From a checkpoint of a small transformer trained on Wikipedia: vocabulary 2048.
MLP neurons of a small language model. Each row is named by its layer, matrix (gate and up: input weights) and neuron, and shows model dimensions 16-111. Each number is 128 + 24 x the weight over its row's rms, rounded and kept within 0 to 255. Numbers have three digits each. A neuron's up and down rows have the sign that makes its largest values positive.
A block is one neuron, or neurons of one layer that tend to fire together. Before each block is what it responds to, as a language model described it from the Wikipedia text at the highest values.

Responds to: Mid-word pieces and participles
L11.gate572:135160113109116148115156125134140148108116145130148152128075155101103145104102132091160136126162117125158089150144170190141133113116124178132135097166147109094153150147144087155107153103160086147142087129134143126147107093139131138136143127103131111115107100086112127074140111134136160115
L11.up572:122139107109146152085179099087124110162154111152152165141104140139115117137169124138106114122138054110109151139121146124136157167147147125128129112148137124127142109061123124137124122118172130119119126169106142107135131115129124127057132112128162120117074116148114102129163157164145142126

Responds to: Mid-word fragment tokens
L7.gate51:159200112127126115128158156133138122132131147199123123133090137131109117138151118121117106136167136120120126146076142139084134108145185125154137104129121130088182114157154140108124136100127140164125147097130147097139131151100105100124105118145101144158131170100089115104113117142107131139
L7.up51:155104130128115148110157169146101163100127102136108134101126134107139157172128147090127147128111119145121118133116053104103170141146110132137139125095159136122128124136155120135116157123153140183101097102124140132141158125114116122129114116192115135114155148113152131099152134092117184146
L7.gate90:114139126142167111095106098122145157115151113085173115109135108165155103110103057111145145116151100165174131127093152132084112161119095087162106113164113092122149134151138092097137110115159129141094167137116125113156063127138146125151128111141172132113106150117106130146132150140105143172
L7.up90:124143070112144123107097109148123092104123129102196125121174115115112121077108102097118094122116136121144149122125149145152150107156129159159138124133126159121127106133139104159132142157125129137124112076123175096150126122118145153151085140122127165125108127095152138123109100167114101154
L7.gate145:141120103116154172141143157129156124118136149143120129109115128095167105167140125133155139078136147151105133110123102112124172082106156103149125097166145111157108081134155092124153133109137105119099129093126165132167104135110109145125097195141138127136103146125139100127097107170162132099
L7.up145:131142122127126125138159159160095164138130197122140158139133122121089155147053150188149122142127127175152136118140100106120121109131117126118129111102106172181147143109136117146095160122106141123110121099088138098135106139136136137148118123178102120138129182117130072088142132141116145132
L7.gate305:172140128150158172096140148123141139107133125143155157095108113172115167127062096089113120129157135133136108140125117169127117106150144101099137127131126101080149134131148096160116149095140171112160140136138145142147133139191106128153109161112127102131127097124080145155108125127098127145
L7.up305:118126148151160152160105152136092126160135103150108091091153168078141136125130119185125148122158146114161190116130127146151175140126144143126148123122139151123114125144150118170140116106114168124111107119154114121101126145162147113114066129105095078085092131147116119094159147139109097155
L7.gate369:120130142144153069115099177132115176133140135152128157122111080144119136127140118148152129104110115110153141085088089085166118083107134160139102145125159133165145152127167107117126178146122121119112126117142097089141143131135111135123149148143158141149118142121125115053129122131118176073
L7.up369:139100133157132138139124136094122164112131135074099146140135130143130115116124121117136124101169098135133125135136157154091110149095163109194131114133133079127129117112128148085143083126150156093133132121097137134154126116118144219128153146124136123153152122123105111149118146097150130115
L7.gate404:077196130104183091101098101112131126092162143124159167098137112132141146149105098116111133059090098113143094102118141092058156143106132093110078105126146139144160103134132138112130145133137158119091116133161108079126088122136124130127175129094128150131111156104143108098116140137130133117
L7.up404:151162145175154140141138128116136134148129122157156126148110158137086109145081160152094145143115106092124178154121120137166144120119152121167130117111121134146129097092149130118087108123099109119134122132139140118135143126139077141117080095137111103160116151147167086078125074130139096191
L7.gate442:105117124124164116087124136168124083141123130159144129135139110119128116137115085165137159124140128135065126145095138145158159096108154131122130124145120149107170107134126111152140126131167122119123112109127176080110161146151118111114092114153094144119159084095132130124106140167119165155
L7.up442:121107146099132115162122108156122133140147078169057139146126112078108148138131132130143115097129124142116145131099140109150124107105140142148107101134126116130126143126095124171153122110148127142126128094122126092196130097151154114103100116097111159178124108113086107129144154121122117086
L7.gate560:085122119180119121129112167118128118140139124172128125135115152129099102150111144140136186134185097136136148115082126142124140075142170155125121103116117155125134054123125128132140160137148128135123164130105109078145130152136111084181119096147164162140108123136112105192132094096109117165
L7.up560:103127138107115136178107163120152111119110130166135151181142162122120111191115158088132105132124128144118108163096085150116127091099141141176110121117098167107148129098171164132117143139142102158125169095111120100084151124091091096111114113119134142143148132132142125090118162141126128118

Responds to: Birth-year "born" token
L7.gate29:114123113102166147126125099135134161157154144146143141103138080112121103112108137151153137133140121095115143105104107124096096087111148153131160124092112178094106146157155151109119118149155110114111108067134079099144093110143123086090140099111190135135118126130110107101142154148115123101
L7.up29:148141131136122147095126142100161123117123103128129103148157137130138134140149112145132139139113103156159138148129136186107115107100109153177135115106128125112125160178182163105137126120114134082167125124145114130129139119115154122143115092125155145093129105143132107086162170126160130151
L7.gate30:128126155122168144128111086093085128172133141119159113145106105107097154121140123134109177107162135126110125110119137113137181106143129166092105119162133142161132112094105124127134064118146142121115132114108128136112117135179153068091147136093137096187158138099148108156136123133151136158
L7.up30:150073112171104135151128107113135121142098102144173090150124126064098148112111141136166153122132178152179117133117130140106140124144117137103130133119153182135122159092154147142098111128116115095146133146128124131111155123111127102159161166104128134157114154109121177143115124122144127130
L7.gate99:115140102163155136126118106126155111116140155129129114141134094096127160091125146113129169111085157130105129150134127094128102095165136129100120140136159144114142097155178122081122122120167116131116140122096166152117188172140109121180166137130134129130098080141146104149163147163152101141
L7.up99:123138116133131157124146109135172159097129135152099149135104079145134096110119108152130139116113149102138132105088117170134138121098111066146153111143119130109147115121168159113149126097103123156136141139142138083153106151105078149104146114144108114134146105121136097134150145149162089088
L7.gate143:134150155100116095122070101166122139107151113168130077132108112142150106096147077134151132115134184129128140082107108110102166122140167117128181184112141111149098153118120120120148146107147132121088117164166095100087109079151137116119126105088155124135119110084149094131102133143102124157
L7.up143:162105108132139163145104095136166121085116158144109146192108117141171132146095078121118132151110128130134127156107107143171127160150138122136130085154062127140091158186120154134109155120177106141110138108155083099109148121093132102167119110143158123148107110118124100127133141142112156118
L7.gate184:139117151140179153099069119124117154126107127130190140176117109150124148114082131099140154107081145126121087070163126153155143146105148132145116136110115116126164166129122105131093106086106117103095127102152121118131147126141098078136166153096165137144125127102169133128160103115112140111
L7.up184:074091146172173141087114119127150099096132109112113089148161088139150141147103151135111161129121150140153167129146129155130139116124104130128195157130146096118143133156107110130151122102143148157137160141176117138108156120116108115130136096138123142131122108107147138117150114130154122103
L7.gate255:142124145164096117158139109129106135146136115138101125145106087133162158107110134116144151127161144173140136111148130130156125067131100122096145145112107089153128130171129163055084155115123116085144150134127104123092172107140082116162154095100133098144142164110114127161130127114118174129
L7.up255:113159126128150135089143089143104087130114171101101128133099122119125129117092129143115135123112115143141129130119153126160152135131124082125084156157138166129117093120160161113107152105145125129125167116125112079182110127129191154167149101112164115133136159093129114151125165154153154123
L7.gate345:110085155148124152142115152108145134094108173106157105116141092131126156101132155133087158099150107134134113173141120149126101174120076133138116122112097139133155147138141113133129156079119154106136141134127100126149100152123131102142151160126101100144152119137186122180123114110080139132
L7.up345:139124101153150115113104118130168123160132159153101165084119106110120189143128088092141140095107146120139126090159148135143092147133114117130105155151148136116123150105148159157097112091106139101088148134080106101147139152166104146125151095165119141170079118137206142088117107112119111136
L7.gate461:111098135156143105123106103123117118113134128113127102144083113063152120145105132113113113101153175132130118170101147138170131111132131121127141123139152093104107088162174143107095093087114129156085144106181183124118176145181128121133142143109144066147174109163180150115160126136167131120
L7.up461:101085120148157143100113126079118109121124116109108093121134140115111148142176108153101122096161114152105157126089139166155163130109096152144177082123166150126136111134171098128094148147100161080138138134177095092137139139144114104141059113123105136135158146147108104159135095158121140150

Responds to: Mid-word "at" fragments
L3.gate6:164112158148151138119145087141149127105131115123132112165132154108131109152177138170140086189127121129109141104120094133137138115161117125107096122133092154170150128138187150129153182137135123164119128155122121082128143140156139103144153185112119108094142146140114119087140129162099116146
L3.up6:103115142156074132148101093132121100111099165154146069135143124100103097138111148134094153134120102096098185147116083115123114140105129103140133150137082124150074154104117163138117138153117153095130129143103171071110141079105148173100127122169166124127132113163171128149104157090118107130
L3.gate83:135151154133163180174128109107140124144141122116156130138099169168144142176146140121128151133104112089081115146127130135117141097088113082040117124157188105136119153099146133108116149146134111140173145166109139113102099117099117108097147145127143114131181180139117125153119128132141147117
L3.up83:154133114164120121122113117119127113133106128106102115121098114102113169107102162146140127144121102114092095137117121164136152122097122133096129156146122103140116145114164187162093133108119140161154135131113142155115106137147136161138081146136150081076114133124177167108109158131161135125
L3.gate135:139089116095144152125131152105127180148116093150094127140125135130117134178080166156130145113144146109109112133133094130105166117104134142118086125111083134176118134116149132150130161129170135147138167144140105109097146132182174077130125116097128088111110194162124117107119137168128175082
L3.up135:138131112131098145142110101125080124136114104097152089153071149109092076120120136160148187129151140154107136149155136113099140154089124116089113139119116123157124135135168124117170194120125146144143135129118101152134122148134097151176122171125100097098125115123141132120119130142130138126
L3.gate141:094138162146155130139092128145111171148129156116141130150112138142127137195124081171093155111155124132130124138060125145128124129154157136139137156143089105144160126135113121131105139132120145114117101094098139140096128121106130129082120116132143146106120127136089170153126152124133126135
L3.up141:109116141151128143099111126157141104115143104150136098119142156094122126123129126110076126149089110112128144161115108170142127184126143141113129103143133115195113074133116129118121158185135134149148092142080097135138105124133151119126123124133155106129155086127147130092100133118106120141
L3.gate147:147155127135123124115144112114118118146147132123150100102090123134146137115115147126108094116151141137091137146102118127141118114097156129103123166138081066135109096126148127152119143121117158123141105101186102168134176105116140114129072137106101109113136113137126130181089116152127172161
L3.up147:101116162130096119145170144159158143117110121136175139075096133107117135146122128187087140130141137158102105090142123136127108136161109101123119094150150142141107135128125109121139106164125144112116147154131124155107129122145142120135149105087119157174188155100127129138165109129147103143
L3.gate415:140108122113114157143153055136111154163109128109121138101109108081140129154108123141148167130127119087067144081097132140129098106170123105150159169166110088147120144104144135114130077111135145140130129136113136099127140172131136123141137117138128120144112140108120117120108136098145148152
L3.up415:126160106144097122133129107101151093096145137144111109129103104206140104109124136177161082113101118110154111146160107138138139123128126107128102135080147163120133103162124095107174140159115136146127143164095132162115115134117124118100139098154122144141139122095138132085126136162082132158
L3.gate431:128144115129176151136120090079119148148160121164118148161114091115104160141114148154102125136124111155098155129087117111108151106129157127161130154120153125130128147135129108121131171115154108139082128066101131132157154104152104114111112136127128113122080134124148111114110167144136099120
L3.up431:105129112126109129148138070082132142089126146148111132123126100136142130107168116096123102150122134155113189144092120144132149155140131179119125126176129119154139139143121100119163155120061113122188128147130104133134139156121094155155114119151116144114136125119103097138162150134126178137
L3.gate437:188124149113139160092178094158107151113140117143156081189129153123112098102123122093132148144156097140159136097117110132105163110142137138155094143146136136174129165108128117135133095138115135128140126086127100156113127155139113136116111131106127147097124111126116102098142119131142126151
L3.up437:094102173161098136136145146105140131126133138113124137128130118121116139109086116117111094129147139162154137096110110140136149101141118066108158113101120109120127070101182103097159126102121114082147113097155114099152090142137174137106115127082127139118105133137122121093151132127119132112

Responds to: Mid-word suffix pieces
L11.gate321:092131155160115092142131109120094112142136139149141178153114134120169151140139115072150099133126126098169177132126117144122131150125100148104099100120141171158103110106117112112115136112132146050172115118110129105138136125148122138101130097118127160147078090094132132130118145144120146105
L11.up321:183132165141172129165107138153138126083155133188149128120145099127148131121088096141123134128083106117146174141146153189144122152139129102148080147122118143141066090143152132099138125145128120126092132150116114153136097128112140144158127132147136081110159118118156082107180158096090141143

Responds to: Biographical and infobox fact words
L3.gate14:106167128116135149147167070102127137129145133144090133128123109151116094136142153140075172113123097081113158129124132131118092079121151088142130146111160162130142168133099180142133094107130139084090130125130154104138142124075126111121119114125109141168104119114146097110114109151120155141
L3.up14:126143106138138165103125148137148092134112127156131109135186119137105103115135143154105134122131098153137128158105114159102121127111128143144136095134108122108156117138174166125057165099131149067148140097143143145160134137096156111134140122138126129158099132121155123098090136124167134139
L3.gate28:113092122156145076119160111118099117134124108117129158127119134107151132114123162138143114093156128122116145149102136126113097137120169145138156105134125086092128115098127095083125147089153113111124153112153109151118109143153131125106110117155141118108102154114115129124138133132105122095
L3.up28:137112104158151137151095158085119163145126122090129122159138112097126107117162096137129133106104108126115135130137119143117145145108132200146120152182098095147132148094097127103095108118146172113103132128157146118099137130126135113128134121110158160188142142133126125126130174175131097160
L3.gate36:099088096093118082103176128170081152142121093122102133170157143094143173141165103108119110136144110145123114068129176139188143143168125115088094113169113093092112137122107130104142102131135153125155118144140130140145134111166115098116101123143143139167124106165132133107191142147137129163
L3.up36:116103143124154121095145144119092091169133108127107121117109133076149118139116113122135126166132144168130126139150104080176125167165124148125070170117131110122102113107167132151143105105195115124104115137153106118108109130123112134150139148084110133146144123129135122133125140170153177177
L3.gate295:083119171119158151117132138131097152133135096114120147112122100149112181150129113120114124155164105084096141162123161131109133146160170092200125137129151074132097114119111135148132143107126155098111159143083155135106160099113125134151121131086104158141109115134161108101112145121160141167
L3.up295:134140181126149158113155169131110111143128109177160119140141112103147150124161135133152095141111172119138114093126145145127103104125116137161102112103109135122146143126116148134068165092140120109112115151119152145085146110134129092108110154112113141054094076146105128110074134132109156115
L3.gate315:082164128125138104129146076116125148155144150094162122110125126148137131123113110133142104162135114115132139134125110102135125121170163126159093121190135090111097128150135061141159154133147137100150122128133157151095111109124135126153192103129094104141150095114095137115108111128125086153
L3.up315:115137133124096131152131126089113112137111115141130131144149131092159110130133121128121141148149169138129168101166135084123109152158144080149143105123173108136083116139114184166098130102130173173129107159083166095097186131112174113115101148111152117168139099148140083166158115124119114148
L3.gate362:125116156161141157174125127183133125141124160106159164095116144121154131120131197129085129108109152145147184134119111116107121123110128065169098156140163115104116152111145110172101132139140127090127115126094118076107149109149114161133116142126127159140132132111151108116178126121157146148
L3.up362:142184135142170134151115131127112123137134144135118147126159149147080127083151121117104099113148141091125150110104147164077142112172135196150175159165119123123141109114125099124110117123089144072156100106107109118117082115118161126131121121150127074123118130105156083079157099095122126189
L3.gate365:106078144163168144116148150120136131122166134113156148142103070125117137152122149136082087135142129115113119130072128104134111132085154119147141145131139099137093125116137106169125147073182122146134135126180139130133145153138167105137118155099120128110125095160142142098164084136131123155
L3.up365:109155109156118151142138110164101127112131144110123137152168163156134087100138135142092136114149105117140138158118136076109125123137103161174096129123118106161161103114146094061115093133136114129130109150139116101146124133103148125126093097114140141123076078101135132163107120126103125115
L3.gate517:155118102114124133135116102128164109135109117148130106140145129105104165143140107175113168144139128171144125091124120115112155151129138082114092139140148108146123135089151132176073112090155122110142145124230115124111151140174127163134129108143103128175082110128143088143129154120165150171
L3.up517:126110109145134107122183087192143138132124118137147122141111109125137152094123165142129097128130180168141110127119118149159128156143150120175164106094152070109144121155145065117146119112141103128143148119169093135114115119106094097172142096121089124139121128145165117107107106095137154153